config.toml
n_kv_head = 3
d_mlp = 768
init_std_o = 0.0471
lr = 0.0098
beta1 = 0.95
weight_decay = 0.0
schedule = "wsd"
MLP neurons of a small language model. Each row is named by its layer, matrix (up: input weights; down: output weights) and neuron, and shows model dimensions 80-143. Each number is 200 + 30 x the weight over its row's rms, rounded and kept within 0 to 999.
After each neuron's rows, "fires after" lists the tokens most often just before its 100 highest values on Wikipedia text that the model never trained on; "fires on" lists the tokens most often at its 100 highest values on Wikipedia text that the model never trained on. A number after a token or word is its count.

L2.up411,179,206,185,170,231,199,171,106,175,172,157,222,166,192,158,241,166,231,198,205,203,205,133,187,162,215,187,190,166,197,186,177,235,184,206,226,229,173,221,232,221,138,197,207,160,184,195,216,205,176,215,160,163,136,177,166,236,174,105,191,199,206,214,225
L2.down411,177,170,196,153,180,161,206,193,210,265,236,232,187,185,253,236,230,261,173,194,179,213,222,239,188,233,196,194,202,207,180,184,240,196,219,169,175,195,202,205,165,189,222,213,192,236,166,205,190,259,249,197,209,204,302,166,218,194,184,224,177,126,205,173
fires after: " C" 36, " b" 18, "ap" 8, " c" 7, "C" 5, " B" 5
fires on: "r" 24, "our" 17, " Br" 16, "am" 11, "ast" 8

L5.up423,199,180,183,232,269,160,132,243,171,155,281,184,204,175,160,196,241,173,232,203,201,206,194,164,166,190,169,149,187,215,207,246,227,168,270,204,202,184,199,153,201,220,230,189,191,203,184,213,204,169,172,268,176,192,232,249,208,197,170,192,217,194,242,250
L5.down423,226,182,157,203,197,214,179,210,185,212,167,192,188,211,178,187,187,197,190,179,220,206,204,203,190,138,199,226,182,170,199,196,262,214,139,224,207,166,221,248,134,146,188,171,170,245,209,179,256,187,233,213,256,186,157,208,201,240,248,190,201,171,213,166
fires after: "," 47, "oc" 7, ")" 6, " C" 5, "h" 4
fires on: " and" 53, "al" 9, "ial" 7, "in" 6, "ak" 4, "og" 4

L7.up716,176,234,214,244,187,262,209,231,163,177,227,220,229,165,207,238,138,217,248,193,195,221,207,230,212,210,229,198,178,206,194,206,225,180,166,257,195,191,243,268,199,175,208,183,212,254,247,166,203,173,225,235,159,149,240,228,195,206,203,170,209,207,227,124
L7.down716,224,193,179,230,149,194,203,198,191,227,216,237,185,211,163,218,209,252,209,141,205,245,214,215,215,207,192,235,159,119,218,216,231,215,246,204,217,218,237,215,183,213,217,228,218,221,171,149,245,202,137,222,226,179,227,230,225,204,257,176,184,211,239,220
fires after: " s" 15, "o" 14, " kn" 13, " sh" 7, "v" 5
fires on: "ft" 16, "uch" 16, "own" 14, " part" 11, "ort" 8, "w" 7

L9.up22,253,210,191,192,224,211,200,197,217,246,206,216,254,173,233,211,168,188,195,156,185,225,240,249,191,154,206,190,198,264,164,192,218,202,199,199,256,190,147,195,207,225,243,238,221,200,210,195,180,158,116,139,189,226,220,176,207,255,158,179,159,207,210,167
L9.down22,233,168,215,229,181,183,253,227,199,192,190,159,204,208,214,205,221,164,244,173,175,156,189,217,207,180,174,189,228,226,214,200,208,235,256,179,160,185,228,191,227,225,224,234,168,239,223,212,202,160,151,194,249,205,188,221,216,231,229,169,136,238,190,213
fires after: " in" 17, " of" 11, "i" 10, "-" 8, "am" 6, " m" 6
fires on: "t" 15, "s" 14, " man" 7, "ent" 6, "m" 6, "ater" 6

L2.up274,250,177,187,233,169,241,257,221,220,233,188,200,221,243,195,212,228,212,194,212,164,199,213,201,206,138,192,238,180,182,159,176,228,208,185,208,171,232,154,234,173,203,201,241,200,165,274,218,165,237,213,223,201,203,220,206,178,199,220,205,209,204,225,194
L2.down274,193,204,133,250,227,183,213,220,248,198,227,219,156,183,234,248,245,169,246,193,220,177,173,180,217,191,217,194,234,217,250,186,207,171,169,183,127,181,145,223,209,184,116,144,226,202,224,216,162,166,177,182,224,229,224,187,204,185,178,222,222,207,179,231
fires after: " m" 53, " M" 30, "ater" 8, "on" 4
fires on: "e" 36, "ind" 10, "ial" 9, "id" 8, "ey" 6

L2.up707,191,205,197,190,214,246,161,217,203,188,230,176,197,131,217,164,207,197,193,147,221,209,221,214,125,200,223,198,198,204,230,191,178,213,169,170,259,182,172,215,183,193,192,229,185,194,157,177,206,177,212,198,257,199,238,196,219,176,214,204,197,196,235,227
L2.down707,199,179,192,189,226,212,229,208,193,215,239,173,177,161,229,201,186,193,215,171,208,196,230,245,199,162,176,130,204,236,214,183,189,180,223,191,203,241,211,157,227,238,184,224,162,213,210,182,172,147,167,226,193,186,212,206,220,191,175,200,185,205,182,208
fires after: " pro" 29, " w" 12, " e" 11, "e" 10, " in" 6
fires on: "ight" 29, "t" 19, "ik" 9, "cess" 9, "ater" 7, "s" 6

L2.up668,154,191,236,168,230,245,225,180,205,179,176,220,136,173,209,227,184,193,215,208,188,226,205,168,222,196,238,241,177,136,218,157,234,191,186,197,199,213,185,198,211,232,245,191,177,211,222,182,189,213,177,185,211,188,150,260,212,220,207,193,192,204,277,196
L2.down668,211,168,187,212,197,188,184,250,192,203,208,258,186,230,228,192,194,213,205,175,210,191,225,193,179,203,228,172,167,182,194,182,226,220,215,160,184,208,211,150,193,178,250,203,195,217,217,225,163,212,277,202,228,204,182,146,178,227,220,212,125,204,220,203
fires after: " c" 18, " B" 17, " C" 13, " b" 10, "ar" 8, "b" 8
fires on: "ro" 53, "j" 15, "a" 11, "le" 9, "n" 8, "'" 4

L2.up659,193,201,236,244,208,227,171,187,134,231,154,202,230,237,205,218,188,206,217,220,215,208,206,230,169,170,212,226,196,169,173,226,189,255,240,234,203,231,184,225,265,214,220,268,202,224,277,181,91,215,213,212,213,170,212,264,163,231,198,194,219,212,187,202
L2.down659,237,194,165,183,271,217,197,237,180,224,261,204,174,211,190,231,210,240,214,182,199,264,186,210,125,175,180,191,192,187,192,223,188,228,179,166,196,208,197,231,144,178,175,165,202,194,173,205,270,176,159,177,171,184,201,237,165,204,218,250,242,195,244,209
fires after: " M" 22, " B" 17, " m" 12, " H" 8, " sec" 8
fires on: "ind" 20, "ach" 13, "ond" 13, "ard" 9, "ook" 8